config = dict(
    positions='learned',
    qk_norm=True,
    parallel_block=False,
    lr_head=0.00464,
    max_grad_norm=0.5,
    schedule='cos',
    batch_tokens=[131072, 262144, 524288],
)
MLP neurons of a small language model. Each row is named by its layer, matrix (up: input weights; down: output weights) and neuron, and shows model dimensions 32-287. Each number is 128 + 32 x the weight over its row's rms, rounded and kept within 0 to 255. Numbers have three digits each.
After each neuron's rows, "fires on" lists the tokens most often at its 100 highest values on Wikipedia text that the model never trained on; "fires after" lists the tokens most often just before its 100 highest values on Wikipedia text that the model never trained on. A number after a token or word is its count.

L6.up428:154123097201117143132062127143117100110176147160149118128105088116104138108159147126169146183152112155163042187124113156082145166196102098066088095150204123124126143118082141151124092130071131100093138184112174170111141121202133100142135181164142134093105134092083165133118136119090120200087102097097125132110167088128077111098148117140177121061144126060167066107133142165127089135151101187138132101120087076121165095173114078162109101028189162205167191121131114120123145116106137093142104120125077160131123084198145117181125135140130105118119130152144125130156164089124178134111162145130107118112156134186139179120095134116090142125087094105168122089110075070138174199072146110188118108130155144075134156145134141168067141114161135158121135178103207084153137118133077
L6.down428:119158110152153086092121177126121133118103145132156138159104110081120117135126125121061075094140131126167107159083092122075127144107106112160180128120131101134106139111079137090147111114158117122166160131118242147106150127161083098136158140114196061118141110144121119088157118130144075193113143110175130137127171088147075141107159152135104126120159158152150149088087157192112122138096172166141149077130134161154109147144098202073173154089188158151150153152133060109134139167113120106137184115131184145080134142108072076112176142105150110102071115093135144131145131167140165162149122159120118075121097107161138213140146093099097126117132101174134166149152143125119103171131127112129188083151075118150078178134154136136082098098066180122106098093128172143155164079129181
fires on: "201" 20, "200" 19, "197" 11, "202" 11, "198" 10, "196" 9
fires after: "| " 40, "- " 18, ", " 7, "–" 6

L6.up50:114097157122131129134101130147145138195108121138146170178121163088138100150100167132125076137137119104129085109081094057119103113136122127112085164125096127197167134110175159121128113104093169196172132169118132080163093138105085145087118081112112088155065144158169191150087064127174200217130163122077098133128132092178138165121126107127139114130167151104102102146162100175103149179116072124121088152161105151110147065139092153089058082066121078106111134149129150108133100114101096159177169144122130168106161110156093155121082120109113112113159131091110090154141090161113140153121101124104107108115089106043045152211190162110130083079149152136095177095151147148081075113127146109157217151137103113180115143071158102089069139148145159105094130097102144159150118091173066
L6.down50:152126106084141121071112103098121169113113113167133081168172131111114130146126115098156059128090127114083148155091103129125088090162151105167168149095146150021100124154134052091110147136065157102092154137086144147191101122117137129171087158129133158160119098164140181151064128108125172124139132101077093151182155138161115180128155126095095135147094150132124125179152136133097148083133182146091070162147192153102162155131165106125132085120143086142071132152146076108072141141142126117130152098157140139124102103100186226118162155121085146114117114166136157121096162144158158160141127165126131126148105090128066128113144142118114154127118154105111162193120125088180147145076072155114108073076059119103052101145091127148079133137125151136114104123113097134122106107038079
fires on: "the " 76, "| " 4
fires after: "in " 53, "In " 13, "of " 6, "the " 4

L6.up1225:190151134142191133114150097117144154089183150162108151162119131131084155112135062126116111128099116070118110114142151164076105178121112098119107120123110151067215146142085109159166082077142117174131120094152131128117102139089130065105144117117095065158119121145108105187085101145158158095109097095144085097104156149196154090110165119069125188131150215090104114135050146121180171123125166142126123154139141154130129086143136140110143143087088132140151130186129127136172088110106130118147078169179156115096150101152091120138080118196182072099100128117090171116094136075166111117139106145182140165134128087133127147113088114118113154145106098103140126157120108159141124146124144133081124136115096158160182159121197104090148194086105168113185159173124121139105105172074125
L6.down1225:096088138156171126143082143135132138088152126136119140150132106114102163046102099131110114140124082073121135119124138154188109154144165184127159108094133205089113179119104092104115141071132123085151115084089129169105106136124071115185149123123094102160116096125139174119122084156098100113136129149118121111060154171127114088163164118059097061114180126098158056072106142177156122118171120085120115120095103115148128145150120115158109059033192167183095144177169149110126122168116152112097052073104161124218123177159111137060134162077151115144090159088119180175096158048120209096127171092183160148147122149148126193139131071089100141120135111127140091111112196164117115168084100152137091165203104154099159131128141137136129120126143137098149167130190087105133116130117138
fires on: "the " 42, "States " 9, ". " 5
fires after: "in " 16, "the " 15, "of " 13, "United " 9, "S" 4, ", " 4

L6.up2211:122091104178163122156158121123136120162104161132120158175130202095109133169152081070142110133055125186125130115088115107125150166122100101151110155118108147134187117072117142156111140118144094190097132109149149164198086096168117117107228133161122095113143130141096088138118125125140124104129098079115127117127083098137169088084206105087136157138184110080096132123124074076152146142091099102129134079185146109054092114175154123124151119107105074114099119047093118095105151069080147143144115109139077163128151147192131139097064156101082048178119147119144129126135123081081071143091083128138124095073127152216109122092117092102064164134151134133140080164146108133131187142158097134090152084140142131089093152171154148146117125070107125101163109131088155115110120110156151
L6.down2211:155166101104138131094154136159167116103069117133093145057114184165100100148105115118111198159115123199115078170144141122135104104132167151174142139126074121113168125130094120117088114108184073168121135172124136111095139106197170086146115108160134167159136094085110133185154183136072124153112100133074133079141064091086147113150101139207118177095096090125112152116124106118115165153068148141163132159165119100077130114084098092048098126130084138150119098193125144128137118120150149105136184125072153171130169145133164122107163114132142130121095161114168137144179108123137026080096125110096132131123179082111087167144083125159104119157073138091110142138029066107120165152138143077147119068103149122104088187130085073113133151125102128100142105198134187148192106130076147
fires on: "\n" 28, " " 14, "No" 10, ". " 6, "Year " 6, "| " 5
fires after: "| " 51, "|" 25, "No" 6, "\n" 4

L6.up1288:122159157117088109141151113205174131108069085147147126093115092164090129135163143111129103063153140111104190062183130061079126116090145156101106096219123182123166161132116169166117159118154124120114062139075152163123181146171098149154107052122138187162158104141122063108131130095130127081183087153143132119115131082155140139131141061143064136111078118167162115171137151190130113088098191104167157134142133111164105096074167115115157145112101126109144111126087088165140108171131098238144113119127175131086107179144125154147126101098077145140195126120113169164159100100159158167138131151089121175131173142158154082109151213057109204125119146172151115130131101094153107181145126169108188113129149151110133144065190133127111130043161155056142138121089125112154193198129103
L6.down1288:147138119122078124200185165139164112099104103162111119088123086058075121066148145165107124134155111131148136127134096151168181084113136151126131139130149134117115117082164137109129142157170129161136112164093153078091115164155158113089091120149052152099151183164104111154151158179125146138111127144116140140104120103113203073176093088115148088143170134153163076096153140101122153104142142140132110175164105138141108096112142171151135110109161204102149147140169115150104143157116147064149100137085108118184120131129123097135180171102102115186160100115160049176151126155128208175137128129140117114105124175131165060123131112112131138126102153094144107146133154095115148136141019190094157063154104045137169166164069148091131157102105126122097150090054106153112170124140120
fires on: "| " 29, "2" 13, "0" 12, "3" 11, "1" 11, "4" 4
fires after: "| " 45, "with " 4, "United " 4

L6.up2533:146119117143164158135197072172155148145084174169093137145145174074140183141180136106135118093193195112097117071184095080131161115095186121172143146115075157098143125058110141186125189070146106134103113112113116088153143137131082141116150108171172130175077176131152142120138175127116100136098137103091099119103071121163128126091189153073147087138180105128132122129136153166122111096152172116099097142130090134140146132077156117127103149194170102166127069146081137095056188107106095087129150138151096143104129121113113068163080105150096074192115089143170150141165119141120187149089126097136103089174130168113127135175131086181137109160134150177102093139131105147122171063159132136101159120139088106106075160124162234113149086111140162128132200174206175124136107171128122
L6.down2533:108123166109159144182129133132104112122060094124141113121183098134128160090196067137099118163089137155167128102129064116153081120105126163147176134160135114058086124103123152137152174115091166108079155100152165113126083111153124105145114147166097095080107080167093125119132137108098122122149103203112094127180100084126153144134120146142121127164070132065133137135180221056219134125106121093126154106184128104135151159125112164103129135139139118147145124093111125140078104135132095125092113142161138096145191084111136105112139109133159114078103105160162082178147114131129255129089121128070121142064121122143183163153102154149105120120058159090152206134141185128155081076153109111135086064088147059142116131087150129140097122110150124105113201107174113176144181131139161
fires on: "| " 29, "\n\n" 21, "the " 8, ". " 4, "- " 4, "s " 4
fires after: "\n" 33, "." 10, "|" 8, "\n\n" 7, "the " 6, "'" 4

L6.up2621:179126171137143143150142072137186154117129142130091128154136094120150149149107124113166122156104155056132107132099151109081102111171172157123135120169127112073104128085113169157159091123070159143112117184170121121173136134142099088120132155155108135133074156073116134135127127137133102138133151147126117120130140107147115105108175152160129076065105144172130146129163122164135083110143131089109102118178136140171108076155154093188123083142103110069113115128121096215121152105161082140144138084123072132155134095092157137166184136156107124112071088103155113092103122061099127117114098098109167133108069141138126137096095104113161155104153111127130153131155181114135149144117113135116174157108137092133100169126200147139129154143085183147095163147149105088147093205083173
L6.down2621:128075225101104105136085125131135204181111141119110138129146135124074141080121068128125147193111079099107144107169094047122103160136162114185083094112160120092122139111053112163097201140148171125126166121140176189100088124111147154104115157028146078115129149172069156166114109147123106112098151127127139182109076131100054113080134070065126074107166117132102121179113041147172123164128138131157133097149134138090075086178135125077095075174119118166098126130130139096128095096176132082118149149124097137152126138122143124144114126089137101146170144109136121108164139173147119154151215115099105107093177093108143170179126169121129105087173140134120123085108131190133086096131196118194095127106129112115133102177110125168129154117131169127148106123132104187175126135125116
fires on: "the " 71, "The " 11, "a " 4
fires after: ", " 19, "of " 16, "for " 6, "-" 5, "when " 5, ". " 5

L6.up667:150156118141151130150122135145075108133109108157115117151068123189140089063064101085166127087183146105151066123119118135178115044167119172158165087110082149151140150136089141168069053083072103123105136116108112145063102077178184115112144144114136081122116148123161178104142166090138050148118105140120050122135130083140165107101113106143093089076161103144113134125141155087064141103159109112182083163168168039132126133142117122150097098160108123116162123114190127148145069141124155125143128168125163092125147115180199117134078178093063145192150146077108086149151101158125060093127080165147110081158101143163121091155167125120091135112105132121139099150171112103118131147091146143143128127199095141130115118136118173048096147110101152125114111087142102125108153121117158
L6.down667:160108126139112154092118100128125164118204208082068048098185116116164114059130092073129094136159135104119044097112125116147150108089093111154064170139102134206081051096189141104096149076138131093131126121161116146123090139140094142060123145136160171091143111137057103087149155044119166132150107132143146124114090165132091126096107160112111127149147125122132069136143101166142163102080155170106145120088166175111062095108145130143109145090097118115106130115103129114122079181112124146090105148103115097119157171104120148090158165094132151101143106100091173092108143070111120094145096099130158108097139172140114115100074176137200085157114127148129113123116161094022141142152203078142146142095186147138118131110159114091175110145157175099192147162179094080115116154102103
fires on: "S" 17, "M" 11, "J" 11, "C" 8, "m" 8, "I" 6
fires after: "." 59, ". " 12, ", " 4

L6.up1117:100152187113087133178131108084137139156103153154164112149098149153144186082125142163072146100154127060124160123128110153150137102149139161171187111170166136120160158109129110159052092139098107126113176108126145163113070137144111107083136163146116131128144111071104140082119070135132172165128144119120118100218104172132161110182175091094147109126129116125101078112135075158106074111105112097179118106120115157145108152167160133126137166098115129112145097028041096136148169102140170148104118131094140147129130097170096157077194160187129149106148125163079089139106144166096129157102140150091116138120077101081094116100165128148130074097136152126140073124094110154083095101150148095112149117107112128157104163164154142091125129148153134069135123128184199170098140113120061
L6.down1117:155136121206190091104163099090188129084088122138133127158075176102141117123112056091108104196077162159123116100140136113138117139115117143188118136109117153109125126053151113145075035103181126106147060119097152112116174135087104130174157121116105135174180122152131091117108109133122125168118105103157074127115129130098179103167240149113115145090102155108168159191132163129091061136123141109112179181155089182197140098111145119140170148145135123108107086195121110093114160164130131108110064136091129067176082115097188128114161147142126109090136124163083105136122066143067128162089170110162138083144086151123141151152129072146130105047091122135170132067128104113182181128125172191188161157095082159134082096136088118112093101231073139082133130111113143132114140159087170
fires on: "| " 39, "- " 23, "; " 7, "–" 4, "\n" 4
fires after: "\n" 56, "| " 5, "1 " 4

L6.up2347:165165124104127092137124139064118154161130195056065168137142104128144114190161103102173123125144169165149165121124148113161127121146141145188125175137140184145216102137138169073129159165133124150132159116132101083147138108163122079142129133146140134071175193088133134184091152134155187095191152159123102112091097115095101051152084108151145073106079178148175148109127182214167114106115136125135097109158157050131137106064138159145143130120104156172122170120114088151112188146102143112117142130146140119114099161136122101106108144155125037145183127071115122136163109129170125129094122120131121118154151112124119086114045108129161119194074106101097107133107123073107128099150156151173128124124119143115106120083156163107123104114137123162080139148148129099146088083153115
L6.down2347:132169136131106099094101154154100162156117125118124120130138139114175117163169145177170119167115109060153141135143145119143125123167154160094125133116195112183091124129168139142136115166134079143126050126136154148137126133113153116081071157167087047123157107142115135134115088159092122118150120093099130097087167130166144081095071156134111100089122087161141113112104075153131105108154106129124132162100122134100081121168128141089120115138188170126124163152148186141135127130153165128101121120088086139130114111158118059139127148137177120059083115118091110138136213121083135156121123139103159096132138091174140118141164145153129125092101203095106075130155173109150193146117132134167097104176054108104110109112123072126043110149170138120156094073107129111105068144046093
fires on: "| " 39, "In " 9, "–" 7, "200" 5, "- " 5, "in " 5
fires after: "\n" 43, "9" 5, "- " 5, "In " 4, "| " 4

L6.up2905:137118133107080138118134149075124132110100170138105113109155171086083168116147131145139135190116168152118181087123153126179127149128129121127168118104144115147130126096123100091096112090175060124121175138082137144117096104155135143127142141123132141117136183116181115118104137158109132200112108102096126060110162085102128166151141125188174128097134137163098180116110186133186120051102166127107116172112143086100139124149138188158124163122117146088148126116125103132130055196084194136100086106130169092138108117111183132112132076078097118134127134091136156110162138092161100128116137108116140131057108158108093161123103065147097104144137132081085191159138181108161075219122153123145128110105089152121087165147101084120081122162100121138170125164120069100125135169153141
L6.down2905:111099126187173164132165138170100127108148148067142123152144143061123165127088115108134147148153152122144094136157101115135132117108147173070130136141128152123160159092142136152094126112119152099113170133124132120097161127128121147182151113111143134132156122129103136152144099131132156102086197131160119134111120141063138157125128115088089197182125158128105155148127106097146126163068137127173148118142119130108121137127086145181081054111105129143176099073150106145037128099101085103131043170152084040137114128173105113083139143152143205164140123168125176086123174115114128181154136136151129114143137093209126134123164103083128133128162158139127152133102117091179139045115181109113117122108075119140040130126120108093174142122173128102145164112187135163114177208069115
fires on: "202" 28, "201" 18, "200" 15, "–" 6, "196" 5, "| " 5
fires after: "| " 30, ", " 17, "- " 12, "3" 4

L6.up1163:141135096141104171123124123122043152107112092156146120120163103105138192108166090110116128128182178125148125119125127200194126119120137177124145112149136087157115177113147128161165091171110114099171125166107066137168144139168118127186104105114143097169122137112085116094111149127088103165157128119099161135126133116104064156132092164116165133091178141107092113088117146117110086112119111156188122108156171135138183096175120112119100110095079100162185158105186126137112104125161108150107165083145064165066169079185094156158124113089106149129163092154180151150136151128091136138124120066161116135136096135072134160130164105120097141138060094093159132131147140128117143149168150164143120084108126101103100154095096152123155080075109161123191174133123134170129116161108123
L6.down1163:138089178129183132104125124118118184130096124244071121151105201120125116142125169108143077086103159133135105161112082134168147153121150091146153160153082114082104164190135130182116129153145077168137099144154189159096177136104120153054129138079129140141135138127142164195121129119171111146099135178075159138150086080096065166173137094110148107128181156107161110148129169092159179117128152117123171126113108128122107138129101174088099137169068173110100100135143087137124132165156146150113176169133092177176146140106180164140128111165173111107157111153192078104136088145124122148090164148143156135162180099136182105092166086153146146142161098109157094123191126120122102178131105160132105135138121143153070224154132123131069107122149171108098172116101084180189099207083141
fires on: "| " 43, "200" 8, "–" 7
fires after: "\n" 37, "| " 10, "5" 10, "- " 7, "–" 4

L6.up1141:168148116151103146124112133153123088136112130104181089101152117143127099156075087100094174163133086077105147158169122123159159232090158112167093109059140148115138136162106118109094162148083158118126108220106121119142132124165197127126135102115110176065130098135123144095126102116115089159128154062134079133128135123176160098123167169165082128090075121101131152082133114108137122125145110100113111120105146103141177148159091102125139137075189163084134170134140129108163098145117136137122071150135162153137069089148164184149127115118137102145143128138140124106110101136159078155156129120136080155156135107200094138095111109183099100117136142133091170119125059124125117130139109102164116111142113147067100119134156098035081119155053129140104075167111150115116138126117123
L6.down1141:128145197134141134102104135110184119052158107075077139151158164123162149088094199111113085198175138152101148146169137096174050106198056185134149168100144179174124133086130120145141170140113111149133081140102115115204136085156158099110121149074136112151080123092129103103142123105103155094164088068098127105102131162177138138109098075145085092130137133110150114134101100088105135176179117076088162118156174109193106135101124170145145170088108161135124208103134133107108139148153093137076090116213150063088103159103104087122113122117110094150123056176132169079130130166100157124082141162114106098133109176139089119080155140111144146110131158108107112097144110153192159209118173100047122130151144158142066105112094152066101148181138117082170152093122095144085145115100113
fires on: "| " 40, "200" 13, "199" 7, "198" 5, "201" 5, "–" 5
fires after: "\n" 22, "| " 13, "4 " 10, "3 " 10, "–" 8, ", " 7

L6.up1611:070117112082155165176156159068123147094081173087117149155176096068122118127135126143087087137106127120134103166135094093101129142112103140138060146075107134142118140122103060069132154143180098162162206121144112164150136143147132122148186172127151143109196187091084178165188153145141133110097159155149140170097112138152131131135142131141123141168133048080091134087118160118175140118154116105128151136128127190147091116073127157113089114071134128103074149144131107115106160084147122167099185131190118140126188159089116100141071128120086115141104136126153083124089113075099121094161102160129109136166068107112164158139142111131147157203088194143107101140172098138116152186117140107114132121198171147179092156195096139129111114176096196102143109093050168146098176130116090
L6.down1611:113198122114122146102083107175081126138143170180142162098144164082148105178120136140155096088123029131118109178201166118039114106120112105103132119171080086141159118143142175076133095128137162168160164142098152174158097091213150107113142104171116072151142138140101112146124101125089145152140111131116149157096084118127084156111096109140113147068151062063124161110098086098044110159161089113139114152120096134113128112128110205147136112156207159099115166150121150101066116138125133091172101066110128171088093145042148134098136152161132133140175122084092129168134157085099085140122163154161119122162114113105143173107159080097156126110134162128145062143138129094177140114169145094165089069117088067094110138156166113153150102079078108103137141109130119079122178113140174
fires on: "–" 25, ", " 23, "| " 15, ":" 7, "- " 6, "-" 6
fires after: "\n" 12, "3" 10, "1" 8, "9" 7, "8" 7, "6" 6

L6.up2357:130160067160131078147165159134168113132131126171177125145213132097129126151154123201126087121110088182097126193208163182226113175158113149090135067108098120146120140139115100144137128107193117158142075115125204155170124138146067125166124099139068116120154194179145151094114146097143102150213139101140121186093112148095124130166105129116135151130105081113105169149167126115103101112147121106140186131147121165161124110091135099070104145140094135116113113126105171117200099166050109139093115145124163129154104162144088186139104219160123143121179116125146149134178163132165110166141133112085140136164148131150148105146086051136137093090099176108105170104128201117108128117125105136098088132091148144115115055110137148123155162082123088160149153092080193132059177055163082
L6.down2357:168107038174104160174120137110125130163137138076118101085074154152079100093110141128142112086161185101151152121138102156056130134098173101153096086013156097098118059164138103053125119176134114109102131115114165121163102086130095118131103126160166094125194134090145087099161139151111132129170128113139130163114098116086137132140095180111099149161122101194149126143105073103147147186120099060121146141118101122175085090124144132129114109099143105156164096095115191162059125114191110174061148082046149128117155129139123082097126071178088163152101136121086144207115130096120100154140120105114106131190170088149112170158089149155077115161101138100114133133133113130138098128133187120152130152074151145162088131137164175108140129116104118081145145119139078113199129098168150
fires on: "0" 23, "1" 16, "| " 15, "2" 8, "V" 6, "==" 4
fires after: "| " 52, "\n\n" 4

L6.up1828:144056087139119091131085131074106180126181136150076124142121117130107192078145109130065164092150077117136175118137122132124126145114089123135120190163113120118126116188095120141140077124123140111147126150185171119176059123124187136146193110166147139158078146102183130126140154092114198160176167140134134194112155137140123121122155097124138146131081134150159136092102087072152106137128072148081085145157199165101120171115142155084166177117151150087151122142088114152211096111094138123127154074148120133151122148155083146129104114068126112117170135138109137111131118094148096156135134136153122171128127143152170115128121078111101139135064106121103133101129134117046114150137139084156186144118106220153159132127163120138161117143141163161124104150082082136111134099117154
L6.down1828:126163100109094160113144137056132157119128123158101153102084170169035134074140121167059108182152107065188188122162107174107107091150144085086112111105167101138091143125145142131085111102128061112132181126224136112083127099129158170118117169167151128170134148135216130164116104147108110077111154130132082126086144159112154118151124063097125061099118182109125128074137091154128114155095143131114140158143106135140092142191129169135103088147145120075136134162127102086175124093155153113144147139108176097147185120123145126044121115118112110110140137061163135111114110089186097063198079143149119132113110126122159113114175088125081142111146151081169108111161119106075151172179150157113157159108130153123133117107064163080103131085164165143070090104164081178095115128162075
fires on: "the " 63
fires after: "in " 54, "the " 9, "In " 6, "early " 5

L6.up1781:151119090076196101109138102146159099135156196117166134131088150091118146092087119182117110094110082117096089090123090110123082112148137115142143086077075173139061138083130147164123190118077151110184127183118179146130129121147154103097149145129124125123141166123105157181137164159114133117086095116104161092113113103112187176116154206098128070134150149118138146184130151067089083138110141136118103124147149128138170130129112133086153128058078120117188110137102111134179113111100112084129134108093170111139170128142117163149129174101192145146154158161142164176181169125077143148135112171121082122085057193111151119121214126126192150124133150121096093182092103148208133143123105135179214094078114113172135115192182138150113062069115150121099142126132112165064144083152149
L6.down1781:139155135169143191107192110205122178085146181125155104167182204118168185137185123079141180174155122118147096052114092101112162114167127177124128131142093188123116145138076083099126179129105106163162149159121088079184201113126130098133108099135145139121124114156117104109106167169146116098101102158144147121135100054099175145143150176135140125126108145101131147121121130120123131107137135123113148152137121157124165133101156129063121147149197058128100149116106128170098137097081118121072164115152115113155169143135140129050144149152101106139197139199094154134202111099178122088127054130161131136127106118100148095102128126099170085154111102174124091165135151069137083125152131083121237116152137138139082175130127149137141112144144126159124077103115104103152128117102152
fires on: "the " 57, "his " 5
fires after: "in " 30, "In " 12, "\n\n" 11, "for " 6, "to " 5

L6.up464:057149155131116102131139151133073070115091100152113108069133131141122154149143182137127160145110127139145086130124116116113147139165196134161145142146118127113187151092135109177145164161078132139131065063110139162158137121162096151163134151077148091172126113124151122076136127102174160105148117106152104092089174092133138160069135142101170109125154099140078140108165156128124105107157112153116102168141081163146139123149127117080142177084111066090166083095163108113108129131118105138178065127127152148118176173185110102081067151121134142170123128145184136146213117056143118157158139136162126110134083122154034112084117121156117180121131096132141151162108071144109190122143155137203130148097140119119143171134133101113141102135137134134127135181114120122146136139127080
L6.down464:113090127181100163131099118109133143137155144166134186023108132160134211106084088128124097148134123119138123157095202139130092164101167093101121152106129114145152086113174146116170122131093147094126180097095157137120192126095139116114101145147111111123076130136099147104142104147156128130176113101154087097116113136120131210076095197097153109127071078083097174084162172133150122143083129126134226064116107119131119135117113153109130154150126108161120132128134074137111118115082201157167113204118157120166067144129201185076151089112130184152076102097087099124154132109117134104171106150156159158170112167124081164161135141140118142132126148120095124120186144110093123207092089122105120144084147155158121081103166149161140164116129165156147080136073152095148149085035077
fires on: "| " 28, "- " 16, "• " 13, "Total" 5, "\n" 4
fires after: "\n" 27, "- " 16, "| " 9, "• " 7, " " 6, "." 6

L6.up167:161157100109169065074121142137124120142137105107101103114147144123138118132136105157157138123101097123122092137155183111123123113156135118148133122121113128103182149086133162129124146065112085104064147136088122139086114136143150129074174141079197130062172115187155107166120129090150131056135108181166107100201105069110160109063102138141120111087171129101083173142125144143061123188127143164107114176085174077150193165131157137159106083210124122064129184122133112181092075111118123140119117113138138134115146097146112140119081182084121146159131115117118119173155102139126081093156089150127136138166168132141125115208087098148125138115121134192111086161152128150065160158098146169186073080135144145068075148152062140094149105129159153174105114118149102145114061147097101
L6.down167:073139165167106102151067138124169125171137138094128093070201106161172122110162132106148110087164135091157072163125148096122078064173123186086103139101074148175107115101172135141126147147204194145125155139178096117140174114167120130143164129037185211110094148123111169130180179166093192152191091131124103132148131154087114125082061113151166111133191118105181024093151119115131130122114060185096123132121192133164153085130209146119103126175130155075106116089152127164136087148149167188066115110081085124138067185126151152146119162054166101154126047093108160140131105138155119103165097108172083078124164144129071145117148137155050089055113115134141080096184178069080106143172160146105152119101164089150148162111179115091082154146141168103163123167136149126058156069102115
fires on: "C" 20, "S" 13, "Jr" 8, "m" 7, "A" 7
fires after: "." 66, "| " 6

L6.up81:069128161131157096114116110139086158144144127161101164130119122141149152132164122145175120051142193204142167138135134119148155102126149146093120158148139121148156149143137161149129143166131157050114124077058101123155128105145134141126098115085174158122134141188137143069063196138129111164104158169110113086163112114109098118159192101157066111130095112146121097128122157101161123101164113151127069137141135107124118174119125105134129168103156108139175134132130129176090146068100135156145106073105168130145106197120125145210055141123057110158151147164094130096198133137116153148131149148184109143124153134128098087118134112119057157130131176141132160170137096100092127154131155083128116103141146123146124101162159126200132134140131137139068104084140148123150125072092153
L6.down81:133156126136137099151126110122112125100102152070131144123132111113160088159095126063080156154118137109100146106084168080129125130110153128121122193124147112118131144155096167121107125072060191149115130148120042167110115100096142138231131121193147115097148167137178162143116156118121156144114117107160133214118176093154134133117126161154138161078097091119096092125166104109147104099092113128140115193096113122144122123145123140145173171171190155151102089165109152129119138138167178151078131149094127084125090094128156123183149113146120122109127118144097142089112155071206081132086115067163044116084096167085129175143125124123142112129163152152158145176098081106142140118147160099147123171100180159121139081093111161103142098133101114123201112047100175149165103122123163
fires on: "| " 43, "–" 13, "200" 9, "199" 5
fires after: "\n" 29, "3" 12, "| " 9, "–" 8, "3 " 6, "- " 6

L6.up2266:174115151131091050178099175136157102145061155093084129111139143131133140077165122129113136087119154222132102150145108111148175175132109126163082099149149133150175088139119160102117131133101169088138131078078099193065200105116180123076145192140198149091095106124154100077115159154128097180106126075196093103108189125162134092142109146124110147088083024113075146094192166090103075176124168089152102108172112161140108162101156142106136139119202119149146079064123132139085081135122086115151075155150142156111112098134105174191135114120175097155134099140108161111135132118141142068097144148157117167087170151107125142178084125172146124087140155104125135102127125081176188108095125129133097152139155127164124128114145123187089128125146112162105114086132102108140130130137154
L6.down2266:126129115154113112146139090106147075134152132075189177155138176148151159136105105135101105154110088132083164182062125090108130119150092165134116117069198123149092122156142146102053133097121141135071092115121053177068078127124142115121141109083094116077088142129195154130154132116126091139132100132187145158142177135097130090117151098160096078106086150127160137068113097137169198138122104125094134132103140131094100150130167108163111131126152145119128112161132142133145101064158104087156091150116138105084079108139112099132162172122133120107093146123132122102117120126139159071115185178170086124097124158172118174134109093170151137105130071110129165205106122094117102100111131112182125119145105139147076126092079173117101113114124105142145168080109133151143057093173130
fires on: "| " 53, "200" 12, "202" 8, "198" 6, "199" 5
fires after: "\n" 27, "| " 20, "4 " 11, "–" 7, "- " 6, "7 " 4

L6.up3014:110170135096119119094124085136120134114113157170101139134095179106110106145138133120122241162119169131154101058121196176128105070094168131178149118092138174136133107189137204150168078099127094099162148132090149153077104149168137146049117123105132124139094141116105078183163112163144133088141068072148123125105151132119156131087149147117062118149142197125141088148082136129157137175178141101118098155064107130135116144156128128130102028097154122151155083123104154138145155069169162148127174122138153181184129144145213089137129171143143039167159086137158198103107117088097152180103169134138123127112146172133152116153125111101218131122165099102160107098070145164085176140123086101120128111111094124121077109101160143146159139102094136144102099133134144122118107125127080
L6.down3014:091147161103159173076115129142122154143144149156151091181133162125197100125199109118174094169141170124097127161136102112149126120142202126117127196102146132175070165121122141137114128115097096133149187065179092148070082095145159129142098117109197126163154119060137126093168123145168117188080147111101160148151140111133119081096106123143070139111080102127153098102034115165160090172105098151060087117125148165157151137156123111146137132145107080160160163160168121103110122110121133126121198109170104112144114088120067150126109093172079139155142099163137155128130102147100140121082102124146143072165217099109117160163108148137117124120170133135160188123194071156136180087160164107068132145148140169104033148187166149138104124103111095115087069115216113190117127136112129
fires on: " " 30, ") " 26, "man " 7
fires after: "| " 39, "Cook" 6, "2" 5

L6.up459:079109127154122130177134057160076131165136116143098121137119089134094095122156109147109092091162129191177152109160168088114137121091074141157189133121123105118161200079100197077124180134101102074085111096147114130081084095119129135111124111087183061123150148155101135124067183149137070077113107139141148149099128242196191067086175076147138127126150146147166064130124139114151173093132087160148118136123148106101086177123158096142163118158103118094093124128080118146175112113157109160122135111095127108176108133156103137107182189142099161146123169109170111153164115044152166113098086105093115163115162139166126121154111131093053126076172101104099160167141169120120115111114152149121111088102118147075077162205131144182123145152096075124150127159120105109114133112149103
L6.down459:182205163137089128108118175129165123112098095160110148110173159134070125139128142144171155137125144150017136135092112108099086145153143104091154114150140093160125165160169120099102087123154115130179089022133099084117159132142103197113125131101153077105096143143178200170092176100166198187138120122132134084126121105192083170076197155123158106135126069148135170099127126094119125139175159090141131083117155113134156151150079168153186129078151108099091173138150122117088143146102165133175121141167137144146149115063109102077151138106130095145119151137108181109051137148147120071126101102155152064136068119104104100199133121097120153128180074107099108097110136129128146117105140056177147150162169139163010160144143085094094187092113172154126095140084066057134120081123140
fires on: "- " 44, "| " 13, "\" " 5, "; " 4
fires after: "\n" 54, "| " 4